config.toml
n_layer = 12
d_model = 160
n_head = 5
n_kv_head = 1
head_dim = 32
d_mlp = 320
vocab_size = 32000
activation = "swiglu"
norm = "rmsnorm"
norm_place = "pre"
norm_eps = 1e-06
positions = "rope"
rope_base = 1000000.0
rope_fraction = 1.0
qk_norm = true
attn_scale = 0.177
bias = "none"
tie_embeddings = false
parallel_block = false
init = "uniform"
init_std_qkv = 0.0294
init_std_o = 0.0294
init_std_up = 0.0294
init_std_down = 0.0208
optimizer = "adamw"
lr = 0.00282
lr_mult_o = 1.66
beta1 = 0.95
beta2 = 0.98
lr_head = 0.00678
grad_clip = 1.0
warmup_steps = 457
schedule = "cos"
final_lr_fraction = 0.03
batch_tokens = 65536
seq_len = 512
doc_mask = true
train_tokens = 484100000
steps = 7387
dataset = "wikipedia_en"
MLP neurons of a small language model. Each row is named by its layer, matrix (gate and up: input weights; down: output weights) and neuron, and shows model dimensions 0-159. Each number is 500 + 50 x the weight over its row's rms, rounded and kept within 0 to 999. Numbers have three digits each. A neuron's up and down rows have the sign that makes its largest values positive.
Before each neuron's rows, "fires on" lists the tokens most often at its 100 highest values on Wikipedia text that the model never trained on; "fires before" lists the tokens most often just after its 100 highest values on Wikipedia text that the model never trained on.

fires on: "===", " ===", "\n", ":", " single", "===="
fires before: "\n", " \""
L5.gate22:572563467521547609442497463566472528474422472495491472478522545538557537515494506520516476581505477439526526479354495548476482521441647469499555534529471442548478453572489542496373453590530326451530496422586514432533568450509497504520424520538500475460456468518470536460534545533647518416415480517480439509435437418442469509529438480577482513485514541591484466505482557482544493491461467476490481467516483457486546449382605468445553470459474540441500486455508504533486541538463532
L5.up22:481511550433464514524511464505499532428547505431536537550472481434538525502424485545444450493492510539485410627560352446578524466523428568552543433580524523460444492453556519511511493545596489468469473450435469530517454485522376393516384490612521460535556510510567484509499516435549475519530437508553550502440390444484562487487518520528531523471589403490471452457444580575557483548600501540521475541491548494450517436515556443445529508533449564497475533435441495489606504507564442
L5.down22:462492484481506435457533477519514464406572491484563522459560504491436489534595538572601478530452539546501513419551516492497574533489445425467481497416490544599571529404466562472545490539503477459575588550424516485428431498536499466463519481575526459460518508513528520440488542502497556547496464500542498452371465570446623468567503506475507466522514499605530416389520589550552581456491538498573608448478529568479475577387468523445445404445494453551555536500452483454484463539541537

fires on: "'", "’"
fires before: "s"
L3.gate209:504410547500453550448484477426452517606471591476609625444511411512517576504532547489466497552464512520453540499476539485460562543535447515571494506473506509535533392552522480486474619490474529548506498555522483486546535507503528446470501404522606496572523451594483494508598418506586549520501500488510444459438521505563434487623435487521486476474493373517558455464514469495451560449613490537526526532419527480539514531439490461548532499485402592517483483626427505518412566491491523
L3.up209:642445525447422553524478503482495467520459500534555484491597618537567433431462470551487359522423436551404500512484535437499576460534517570491484559503555519503473488495450425503503564540478468456506616494576494534542502484462525535448436526541537471571480512505481474401516399438525378471528475438478505559524488559554457485483471471470618509534456524587426518560465466443566505529556461598547569498492495542573507529487532514493559473474509442450570466543456384498566551507539466
L3.down209:463547567550416549476466508547450537502471506492556402407516499458458502448550504505457453426526539498482570453392456584509475529497455482495540510411429546320517501425513497512493577540569514414547547534546553478493508548466504452537484550537511569513566492527527534427493508494461548522437506436440521467525536606502490499519472448488496576479519602569386533451516440502478477476474540446551526427571496551396516400535489530479534509423506441502546550396591501604450568557532529

fires on: " |", "N"
fires before: "\n", " 5", " 12"
L8.gate272:601547507494503511567514445498450536588546512486487533488466487629567556517393447489505407494536551527452636532513479495519513535392548572495498515456517523496574422489510525500580489451576520459555565507503464569521456486432551474430587536519436494497497491484515413484556480592465601551496535420581434434509456532416447452512454454488419516524495540508551543540479407558604465441542423492468495516510388435467531538461542521402495479523466496501481457527523459576506546541482613
L8.up272:486514463483485569524543491532480445498434489446531515475544446497478537468443523488527386509452537581531533663562496485490526432456441486590456512418480468521538453500499553517474505497488530477530502451580529552491461526576528395515564471516476439523516496412519469594467454577506537392599554489539574484481476472468503510428459517485490456525502483455439505443468438516515506407521391555519546592542526385472549480540510438461462373386418551527485459496511371438512537435534580
L8.down272:488456524585500503479505391555487471545494495593598475520503500493498475533481461491551398559436506524512546457538535490518534465489469511459547475535512526449524484442532484447468504489545506586561470471548496489428486454543343569425498397584547474483473481508636537472437518545363537550488510491366445545484488487389460541525507428579542514570489532552529501464496543469500545502589521522529466420567483446549502429484500484590550414518425427454573466578398444454531477507519463

fires on: " |", ";", ":"
fires before: "\n", " ", " Apps", " Goals"
L5.gate19:478515535494495471463477511534474464405508432503507535497550534471584453486572554418551461527496493551485517516445537420460609553549497561567491602544432507514444475485559509432487501459535451482477606414536529456480467480537545524528553586522483501505495560536474472458469573598517461409564463517498543506476496563424488515571424480472456434628528496418433570501455569503473603521535482484503564508539543526537424486404553474390557479458487409432438496421594530554594519502398530
L5.up19:435522506455458546486428414481504484457449577501478545407572462580492537571520499453386460460517588489486544528581565514516602576462511538449459557530437528572481461487503468500428505576519516520581411440419490473452616441558556501604562518511461487453579590520496455486439537444447496474598597440566487551454469476514494559472422505462490520445560541445496417533526481552557439462539500514502484556511481532561466579498457504429437431456526419509434497443559484560480504446459544
L5.down19:476506493485449432494511499615436504516553410443553520441550507474449497449488521555481470456488468529585501488568428533518431504483407520545475535462518504325555538506600480445527574449534507570464496576475514571402565488471508435495494591393445513452479404475505564509450479499502414499564428461619524574512491502459470373537492558560514547504516542531439479421494504445489460534534560503569443469555567469464466456458557483488496503524478376489411536467540421508484509434488490

fires on: ")", "'", ",", "."
fires before: "\n", "s", " |"
L7.gate280:543454467507530517518420459459468468459458512548464478581503513506468502514541420529440399486520584474480603516451519461522482462541543420505494399451426543500436404477545510558491546620510345553397479396479579545562545450493546554492479559418419499552516534531468522483511557502585504473511531350474559526480466396566553475417606525483468496609469475550486461471551509522489437497535524427535506523487490448509551553448515480483510505393555515459485451461465494450492483467482557
L7.up280:582504525456405450453510512541476549494491463489580490491487502540551538503470492485495563507406486412561558482467491615421472512508593421477528528493512495456552501626513526498446503484444537503508539541491519520483499490443513348508494559468498392551464354447509519503529616499518562401538510529507497492429494513537519472400521488565454480460518449500586590488616464561562469502558495523497517457452503420506568479481498420466529465435474589500525455508365604563427511538504518
L7.down280:520478567572470441458471474509602548544497457639559489496467502487468543506417513449510507504484565478540506460502547527494514500509528432488525450586498486429555579518525400445558474546584377474506547433535446445463425482531403507534404488396472528497521489435523526418506545517468511568516456462547487470431531623551513450545470567461497555454541461495534570593451476536532521561517458469536552481498504551439533380503514502479498477614494559479499656484481475505576579483565434

fires on: " |", ";"
fires before: "\n", " ", " Notes", " Location"
L5.gate213:539463434517507464520477436508504526418466411535444567424523474538546460585485525448482510460471543536470434474500530565446543515567490444558530527541394431519516476469539478544506577443623515567438599534393549488482523460527636453503505475482527407562478518565565451512552525531514568428518480533498500465535569532469499495513466510454525570391437494549469407554478526531482509514514496539436492510434615535503519438445479450487488561525556497490441497579531520466627428410366520
L5.up213:534511582492523535570566486494473515427572467471533506500433411531538568509478514549479505488470519544436524567514394485391495523466498493598499528516370562506495419453529519410481501461552555512456500544513492469440585473515564454505510533658495462498570616544484477583466523448416494450581528501461427470467469534425426580528477507448484490430454499517516582543490453523455513399538499500430532405507574461454416475443549505534526415466461458432481467507427479546486422574501579
L5.down213:535535461533456562470490573501527461498520441468505550529507514444582511488547526552587427581570512505503487487457518621465432513462553477542463601534428398396444458510487409439511535391595393480533583491428514528515515462445556545508446466510637498545506516530521523474482579454528531443470560468519519517576479554414486425504471581504563534511498487511522475503474533654381470511555480552520534476480532462570586462444524449450495511460474454550553424510467484516496459452535418

fires on: "\n", ".", " and"
fires before: "\n"
L6.gate141:503396547544553473588491528548440472489455417417427527487534465519511584554514514492450394421433547502510484478440544492481511520545421469508570538464382428527414531497499465444548453529543453404433505586470656477462469439556516532532536430582570526506480370519474434569465471552545590465511558487532474484504499467514573463437464496511481528490528584475590489465485544540527452454513472521512443496504562456537434562518550457365414484463536549504500525548488520479558516507438554
L6.up141:471479513598521388502540582515511513489493490481471531463543503554505449567581470447497511510534527442506459475451496541623470504530455467516510537492444483458410628416538499490544555579531442521400526453545527462403468485504452549483503452588560520447493448520503448514487493551518553463518557428499534557574480631574589446564410583530469510467489539583541505518434540480496480462503387502533523530434500567475452540492540499451453538495554469462584634518551542391454570548458553
L6.down141:470566546469522504477498543478575475538459538534506519559519484530474466482474528481468525471549474493461487497456480545567495426473531499475533547516518584289536514506354495521522533543513516474551471405478447491238553494440413485501546422512491524510504512481498493512517472382488493525467543514462537534479405469558493495545476552490515469460463446618533531518543482410548557493522514492447546543544472520523546459564484513508490502480469509511543689544482557500462540465513470

fires on: "'", "-"
fires before: "s"
L3.gate73:544466590498508534361440488439441528534456499545550584475481555591517546428463535569453510486419527525514440470504569510450486560443500558474487474493603517471474459500585498543455606531471366542540474479510549507502488563470500460598572490444554543555551443549564506556547452526609555415477556522505447538472624494581539418570471409533548461502528477468446494500577519501534545508514415455491498486457573402483461489477490540483503376448552463529527502534486473535427530482489436
L3.up73:544544417542488551522514476431456510552581472603540486514564491600429540507499480537416333563436567432391453493579535486459478481582487499504510494473529469519511550604452568559421490552488580494467464513531526510487563504531512490478563515482569450531535443449530462519572471497609472485541484502510480483458419488543448536610438418455455371546445534498495533563465428539492517544473490572572531522446491444523539543531502535502522434475411496418466505517431562520378504519507533
L3.down73:470492509500539534452468485439465544483542510532526561455557548598443507443487516479466527543481444476466578537459578522574522517447464565459468407519532483530513569518431473544421560513480560505468526542451506434566554489501553571537455441510453562473545493451547488481498510448541546497326418558538463509562499509501412479545546445481550439511522438540557440577594605543493538533529466397574633514527577403528502528416483469503509519377452537465532544467515453472428518569551422

fires on: "'", "==", " each", " one", " 1"
fires before: "s", "\n"
L6.gate213:494557582473552491492513414496432540516335495455418450488489556467463527540518521488436519530463458546442481530451501484488454569555504491569526609394496496579428504534509487496550565532515404391469498447553591520476493547500491519595466502509529481428554455530503547528542423460530565498472535470491467425485500515517514536540382440490474570479456432614478501589459519455592481438482432535523513521629540469494470456517529548469550500420512552453501520460472562532528593633560510
L6.up213:502515519542454468538492521478483387484401608484561469530507537537532417589538502477555525575486439499439510577527509441492406596540462458439525487475458516489508516530564516537474462527512497589472401490551458421497546503471493458538523487571478514532568416578504537552534483530486456440593496476417450489482541532411621576577411555481506505522470541563562568531489483533438512442421484544470506462587405463471546406573590532535538534529554540432480531461470498608473465582561538
L6.down213:560507541540434490510458593539465592474547385513493541548477495469460488471532473485405515498464521575480459434454527461455401486477576525500542510539551591582538531531519545556486507587468498513559430500517503610375530437585513438578465565516473537475431463540465469414465463407484520432572508473581494523537484556541422468432554460523467610536505462523488554572482553484475573512553445532562457484484405510536415498547459538479455524551498467535476619488588551555562559506502437

fires on: ".", ".\""
fires before: "\n", " The", " He", " In"
L6.gate142:428518541564566478448484420517402536496408605445479530556563481527572497582522479525478515480512483476494597433359537418518639482561505409495484598413454557484459503572449474511527541566463441480451519443588569490445520524469405497511531449576494437553463418605530460462557462482550545485494566457507455486528398509549511498505515506578479608474518508543544520539587537494531446545502511536525493511572524538468537602481488518507478497439530532474507536457371483499484481510467472
L6.up142:459487534505612479551465477527442515459424467504498520595563440559573546556461516552490490406517530547494550446425469476472588490581417453608537538541408536499447537521484403554590512508573442465501581561497595453487509538508454564523513480595510548526403463544481404533591478488613472448464537474497498493502459488522561505495458456524492504477473536530550439420547535511524434527516472554464480423434577530479518511541447524373414480423553564455492538478439562522447497418535468
L6.down142:467528536506568482521505443509467466491415511481462510569514438501552536548510480559500436481450502498516501480428442488560540487500477496612541503460481510178439489518354434489512530528534485491486511517553584484304481471507461540486544435532421511514529415517518421539607445508519506449458567517539486513495439464498517464538489442451544550552451512517525501517521524476536488478506511515520525496504517544501483562483465498468460438505536561492477565530423556551479505478442467

fires on: " such", " well", " known", " just", " either", " be"
fires before: " as", " a"
L3.gate34:474491521512511504511540517567564457516414431568481495570549523400470541490499495530423496470401477512479488509427524474470588491535476557529523469449550462529434494426427514485531472477562402451502486620505451558524463467484515521544518548490374520479482480504499462537478594480554471462438444499576529574572547477492471483377420408436496590534423512612577587497559525564513540572536540506470498475531543472475400532513535517433529507569579593608506500489467460491526466614441445
L3.up34:527516494560528421424559510511471544524504509480571574435489507464575540516539553504466507473502479500529511510575441547516417484576465393582569479466454507476499530521508535490566510548405428487515530523476402450495543406524423495414386558419479424470525502529537491573450549538467436484553523397421549524514439526582387552498528535513574565426473483538384539575545485530533501501505476514465592543533538498518461576486470434477515424553487410601528606528471539544568454466546498
L3.down34:420524505477537550492496470412396436425453546500529563452553527597507489502414477453468474519499468447509548431421419547514562612527542434463506493531446353586615484578563459484495458494444478514499526499565498525492452537489494472461514451495500489447598502487538547449519586496427497529574484563520404431483534515461510543546566547431442531490581534547481486597495482472450507453506464486534506464522335426626507570458516503470520481448476446509504458515503477578426460490560496

fires on: "==", " ==", "==="
fires before: "\n"
L6.gate164:539464482540463528482528439539470444534546455537467457526517547522470593593467508503486427532552557463451530523460432485467534388429511410389530552514389502559520495501522513503556481493533485523473608495459551495525540518529474463541541478501454446484444456494472435493444480545551487329536564409417445497455447448569504449529435484658468575511496411538545542436490485583451504428493411515480494522606433498460483490478451409454525482491552523479573487476446529531586581555507480
L6.up164:495489527563516526474462490554472542382422538420544409450437549457472570499535471523403507498539491502439509417545543482571463456561458522576481494495558553543524516490504483553571485656503479494518502397498483624513609496477482457486496559546539519531507511558558534480441490511478510481533481512532554474432491440538400483491515505455441498492528414495573518493564429616624512542614574490504495557504534481521497443418522493489544391521521488535503448471474552605484444599587443
L6.down164:540501463553441543415484512500533516488505580518535345516497465522487504466471613562455518501534535539551508455519507540494542469481537433456542438578500557620473528431591536457560471481534463461479490473506510566414534457360472445470468479496549460441552527478459511487517454479568453608449526313492528519438494491511496492517387468461457569490474433530489482465432476555479491523482507520584382494534528454512500508580517532493561546558433456536377461594500554551523524495499432

fires on: " |", " 1;", " 5;", " 2;", ";"
fires before: "\n", " "
L8.gate246:455508424573488470436448428487544384502470383503521542516505436499486513540505430500501426558424456532554609523500569471435519524569516515554544538383407530519518389550496516458501484477605470536609553476565572516480468429560544436516596520512440464511507506458511466455530485539502549511524491426430488475468583563445497565497435530487448453444531527586531498468540418543525427490572495472512481502438502388521530536549511524432407558427587493543430509570487466563526500446445515
L8.up246:505549542551569534500544497463478458543448515476522408505445464431513476498430467482514449501457499536453423571556390431497498491474460494544512555489495451581427498495452480489542476480481565565492499506585513489455453391475569443567576449582561484458551519447520481562503498435479544493551513513547464506565507447464498497469452491501458431540563568523387339524450585556516487435481552500510459556447497403459518467597545455444564399476473521442473473633516417468467556632497520
L8.down246:516408461517504549459487478499557504495526535500452547538409533506535472542541476468497549614538515527410441546510500408544547469404589487467442574453520547483511321451473554405485447521516440577547482444501547498496500496522501444461481444602538573541466458470593475502546404520566525588551508475497465446523380409465439517478493514424511446445582472559429511524521473557520437462547436528557532489613471515476553501481480578502578484551473518488502447614491465533478532477433467

fires on: " as", " called", " such", " be", " to"
fires before: " the", " a", " \"", " as", " an", " one"
L5.gate319:512486419491515482481530423527467458575427535558559428452512566462446461510529552588456561452468499470559409498476532500564576499589475513484494519539483412578524469553507479500459541481451468452437600497414433463483528469546403455548479576560455492547565473421490475596546433569474446488506491482488571432480553566520493457372477495529464428590520638482466424609486502467558499552490438515510537553501496505600551610503501494486509488520434495483437449501497534595519524562422473
L5.up319:453583491448568464472483498545493526479484479586506461574422570433544476543559512563494467458530596510530486604607421470514578532535493498484560560603511530489507473455478446524496537517563503501461542463499457507536410437465519609505535424476501403599501473531529500540479401501554442450528507524482547472557487566509538427511551616473577469418481453561462499478529586551529535576606415607465435490542516493565486515437487450451434458575491491515539474453538506481598401526523460
L5.down319:570525577503603518457497506522514502508404431439535560451499477433407498496473473594482465423494508463514467523451491590566577532510508479427443566451497526628530543490569595502490529550484496423512401451500503483451548426454515393581661524570472512513538496488436546570542525607500536461547548475525506561452569575544467458500414458522446487466489487463435541528448451472466556461446510490494538519502539531386547504552452427517558510521573520513482530401482475493517591482527445

fires on: "'", " et", " |"
fires before: "s", " al"
L7.gate119:465501592568509533393593432547449558521465593499560510524380428535587490600527533496460586418502506543531600471481534511476477485516478455532456512431464434492509477496496413513425516509458451475531552462415587503523494429563580490490538491476507489516558550613617572495473583476579532495485513537496517507481481434475471475522474504518463446472522476576383435421571451514492514437450623493486545413489488548545475501398454449508518454525469463442533460507573456547532527469462424
L7.up119:470628467560481512541524526536551518489512461536524496445442392494435478445497527524515475470506593496490565554548480563522448473524396563480506517470452463419568563569497442506431503462457512462573604517540469479446524400530525557412442505551641419473493502516514495520446519505547442482530472569506486485474581521562452446458533542417515446400445525499399458461506510606495447499382489469455546567471470505536518574500507446533495465449487454602506513516546516447560408572600557
L7.down119:531516494404644427608560634498453442562488555483510429492561495433431518432478603460462566560470499571556485494468524476623514555505504555471482551453582495385448451444492530484475539502536557481470471444516512552578434522466538584509494500529588512531447496497459430471498463515455552481516429463464460486616542566490502582475530512542523527584506514511513530500500496472538474521608453553515497679576507523466468458562536516507524513508510480505464447472500523491461513556529608

fires on: "\n", " is", " =", " (", " Suzuki"
fires before: "\n", " a", " an", " ("
L7.gate101:475526461509448523505442473532500563490486589409481495537536483557577492528394536525431515404532428615447594550396480465545519431481486544516455545507562582473448504510448539478608491562487545450610534546610419469554521457559471508577449511491448564549551505521454489469472444537493541494516483506532549411500395465543463472569512492459505547409491430508451470416508391467478524447608451406527494545510491456491478607525475472556426481488420508538519488539423459475508460532509559
L7.up101:438458417406583518488448428515563485554520487496516458447459437510520461525534411467482471513557557545555459442465552513481540539400545545502481567543479570515473497525498486419511558428608488436595452508528575481448534573477359499463438428497564453395533507491487412576538468482395434533536542521442427444551572460511532443479419526546453496473545457568503581478608512417461457507581509458515465532487512461544478440499478475429456491564420474451523493489516579534527559563465515
L7.down101:598551460545549467433568484531535514568533430462479422426504500498543553452539579504516589572516455551551502534467471465481498581444521467545467519526510471486549570512463517430565512411529448465470560510398432533451510542593488464497497434398495503450487524505515410519517597550482532544519530419539549555472474513495424465537453422607531491510455574525546543489534535441512492488556483589488478546444443502486478509441469434539406519627617426497535644514416499516598504486521520

fires on: "===", "==", ")", " =="
fires before: "\n", " is"
L6.gate126:463440383504419557383509454535488478513442422566436447547433436500442461503524479506445507492569520562471522576463479402470554489522504420552464550548515534537551504461467529433547497418552498404529569432446473504549502558482417482462475483461578568396480507398534481502522465534485385523504420439539616335482440539509526461515452575429518520478481428480511495482490387499452474433546562505565455536500496531504476471511541512494463434484472526487453425546527527527573555518490546
L6.up126:444516489480457600544489484488488510430554601502552434414516544460497458554516534497533475445531578511532537562511500436486499514564508521494417591427497448530579556514502460485485476491417562564497351595546480470548512477468581424471446460481523456518512405530493500587504484584572401467453477464442536532510491415456472419488476531482490520484574525422433554576448558502586544571522444500492456461571433471579457540474453472438444457474507463513591479477509493432392541572593549
L6.down126:521531461522487466404553429565473521514525509641482553466483584514489578513429479490503469506477508489421503434487529550451471477509488472588591525481421536691528527499553495478590482495473521493501497439487436452433549475460499404470562546555409499530509493483568461537603603516457544517573559522486566494447505572552513504477442515541463483504415427514435537415508451559468596445509603485510530456608530500445516490538595437459590560521456438493514499519519493499517563517440481

fires on: " |", ";"
fires before: "\n", " ", " 8", " Apps"
L7.gate238:470527461534548499458443536570545538491468508452544582473438347487491542509539540499430459516502489536455594584552486507493566515588463504614455531459478547565513510556528545372508540483597543435500472536472475421441552437557532412491440497536474424414457485566577498494532407487491484525558519539522401486546516428476507438546442496469449478490491442482475454423546497516448557529521599576464486532385545450538421553370511462470469413524450471467521473561497456550517535545515474
L7.up238:467487522496480569499520525586540420446509442468484563431485428453527477530535443530480480397548551504578456560520450641475472586453541520474537495610543549472504446623475513510462469406512521506607549441570525515536577565373522484495421492530556397494467525480490428527510486472482380544481462482461554490561471437415479563449492532554472511431517485487534457567445490537439502526520555477561513495573514453517551413586533535571550496496433437541508462473515525515537425538593440
L7.down238:553524451488527502570477481502425392537541469532508527473454545561541451562464334503432576438462535482562490480465516554443508517517488543464603596522502439437564512564542481519456562520479500493529539438474429514692451477500475483452536529491566446527526437521444404557548486416537608504471524548484498494542519473550557515461511471455515515567497500550519472581512543580485517498498456521568534547425540398505556403544515465522354524545487469523566454450502502504515496532592546

fires on: "\n", " is", " |"
fires before: "\n", " a", " an"
L6.gate70:508499527552512539390484524470538517496469511495592652441499545548505526504472585506515509501522531545527577461441517532569592462431512533552562480442536478546521505479473548452515606442553523419506576512519540489465479424535474463447493522532564487533526466526520455532558484537481592449529424476509500569538479507438419524540462468520473542469340427571512444417425526553552541531505450495487436389513440491589434457459440438488523597532504500470451447580486502607618581511522505
L6.up70:577486537592518478430489459531487517488404568487541452511525475505524507518462556531435525419468516567533491527579520491530606382446437445501489475534443515494506536507475393489515444532471583441525540505546516500513471504497416506407503521546415464506520490464497492525543443505487484477527545476568572593469450438527511566585445536461550433487568486544450524322565626574490562558480430513550499486531483474442413435582568550537426520528416441415497454482437444486503453536528564
L6.down70:513566383430455427532480504500615547520529391510539528472435513505507581428503538595479431506446603536468573521471481552458457491463519457588500439518534460397523570501503554442451517526434498438531559489455409553504514521517544436425501484559471483509506572501523455433468500432476540510496556363449441493476434519495471542420462497486443486487408454552451462492420581539502434483475501489477534467465529504412490443528478509658464475539456556504535583470476526474636527523497457

fires on: "==", " =="
fires before: "\n"
L3.gate135:576526521475453466475434416473484551447450505492557525411524516434409468470481475458469518470515422501538528516429535427485529413571433517476552503505493576524429524488564511507481536619501513536460412438524356482543502419560600614490530396514498513514482409566598489430494426417494494444517554480464389485461470467385467575537421520516518487498511479493551421573471544557575503530554512493518454485550483509617472551531460504504488527566512493585479428541491416526495494506468523
L3.up135:515475431418397484487565473511529509537601618569519548463544535537475455521373447474461559464551560554356450454505482523494411488549512562479483427465469542535524508523572409496496470510558473493524569542526524477530604527451456540507482557528597464478356529402429491455532457546493512439522500566425419560461515441486420562474439506467481491526512495455577483515417561454407557541480524508498568495540511546447436539456463517494479494581530475412454488509472514464482510586532547
L3.down135:515509508485468493484518495589531436562515561489524482436513494545480510558514406513543422562483525419426500362462490456541452553556543468555600503485460480495579643506524532550546551503668480529491519438510485580428502470534472513495456436507585562480467432568435461496539470576469470539590488430522491501432457521484507425508438501455555402478517509530415488438486493537594505500543489523514373513518544447462420520543565479527518530535505433501635462449464483491511482552427566

fires on: "'", "(", "abili"
fires before: "s", "ties"
L8.gate260:510451612418457489541491566488459425498481533437443441539573447450503502483505512513491512455517486620449448538416536488474555498450504570506496643459512556556496461534388421585466537422457498456511483506478527492644412524501564550460512455464487541553485497509515563459442496426427571486435485428476521520558473496518528498522532516565494557422497525495558475567560515436491467413416483575509493421569609517578431569468527531503482526463453564479535470445449607590531460473497503
L8.up260:517533613536465543513501476415426402500564505538490481502504516443490540521475515529441484399522646571454447510481467497438475480481524423528443605431419515537550531512433502445462580462492601473604499446475565414563414464488526473479492439534484493467528490585515535505535514507467622538467464471427440498503498455529427540536500545539511454506574584546467449549488508579420513443430416495468464374513567449575566456438521474486562537554536499452439494433517568452489489519537464
L8.down260:466511430492531434455495455562517637482474512534491534422485524470530451513501550449572453578512467433529494491498481549520482514524523488380466447507508493391447576494707509518501491484577504537468536558476505510436508492473453439489479506483372477468493492451454483518492459555514473537541497500610530489507549598398556463438432401406430510523494540493565509490412443500558555531486557476479457610450447509509441514494538511493458377510544505522454485529487512425514445423418426

fires on: ".", "\n", ".\""
fires before: "\n", " The", " He", " She"
L5.gate214:470516462559607544518472420584469501570437544459494478515406446546507547590414459587536466447515481505480536479403420477486574490550473403560552609522404542538468495568451533461597534493506503443476483555437569486498460499539453544532562514559538472482458478520553459521598479543566573507478503394457552511501513501498481488444553426513460534528492570513520420462516513527547475466488468560513372440500599521443498595528421484414432527521480534482502497479386419505442546568501462
L5.up214:516516515598548469512520476508511486493424574529479508547468457560529474633512485540491524507581561520450565467371508440510555406597469371559482587508451620481442569443429539551566484446508497495471518524485597479465509476456466582542558421586576521504428488676508391510548490551534486472519524506531557511485482520528542442533512462494463541536458536580500474498514550486537452553520483557498510464517576587522515582533454535452465523510511546503506519505440522483378556543471458
L5.down214:481548502506537486513534500525517472467432545495523552525533492532542436565483483526490525451507526503472513435403500461590548460529454461639532506482464522255439555552359442552532539551511488510530558511568547476270527506524454543469541442617437510479468418564527406521593464501552541465515544553480491523508450483527501511519469514523566540501467525525542488495550547512519471506529486522479509478506507594512527535484477532495448521472515578475534600539490552482465496471510436

fires on: " =", "==", " ==", "==="
fires before: "\n"
L8.gate297:572571544449482584457560585524510511486446473494465494497488543581467520503530542545477453461452424563506436441430503497520429464614445585573598493564493484545433552502563514425518540492568505470586584536577526515494482449648463578462435453497459534428595442567605490469492445567528523431534504430475451432509524473435526456515440415479414513465449519558543459564502511424479529531532524427463430440467578448511484549480532503457460533567492509490480506402479553520468517581492498
L8.up297:386573480430439519456467493400433495486482452460461523476515524410409548501473528616504503522529430505433536522504451479511568458523543510461537583506473472503429562500494433374539409444501485595485529502585521454559527456507429482382513439533572476468460511486500441516595444446437485529508524476484448505423507591551415571571508525475513519501447439546481569471468459473495544451476542427461653485544542429447488511412535507524575565479487490491476379489471503560527538525516453
L8.down297:625541397565477573450518499519524560503452543525543478586526533470551553459500456543418527439520435544512536424514577469579474456522509557517517549481475480566501502462509475500411463494542559451491421470479572526426372508513573631520476467487459546462529432475499436421516422481521541539514492565534523503418497512561499481481425543497485557499553540510401563499574579550516487515456491467543450515496602551441561566523513477383445534495479493488510585446534397504429423611551499

fires on: "'", "s", "al"
fires before: "s"
L3.gate149:565538434541425581516461434520477439587397509523530528563447512455492604490500468340468352528569494451474525472453415543397586510518437508484510480545470527461495502605472469524569512459436471526496449530416572499540462486516557436566582488554508467529521461514556554474568494536564541464406424493533395466442533520491535474550501531550463541488490452445493515539544517392465490486494553492531418496502476502538494476499379465484513527442548466430503504543473512422458497448582418
L3.up149:538548419516462501570537536418536613505516592543475547496505460496518475571444524536503503518467471526526455521537579401526490478561434400412458557415470533498503469528585517465500481546477542557471511491482489453447470536498589417391527430609564504371463534572517470471504429458475548442596495506526447550485537484522566561524458514503511511476465396626460524419488618488459457495454514505586442447497485541523443446475529520468532432484504535455381520445404483489500570508461506
L3.down149:514544491411511430510486481513548530514478565496581497528472449480486471457438419459442461468481467460450511546484472527501459616495501460445496540484484515461439475448484531528472500520543442551559531472556499552678538525401484530428526564424525539462560397425514558610533500497516526531410476517512469455539528574557533505416432453470516521485550443492532589469516429528459389555576473424502536553449532517582498511420454574512480502491555585341571550501444495506407452477518501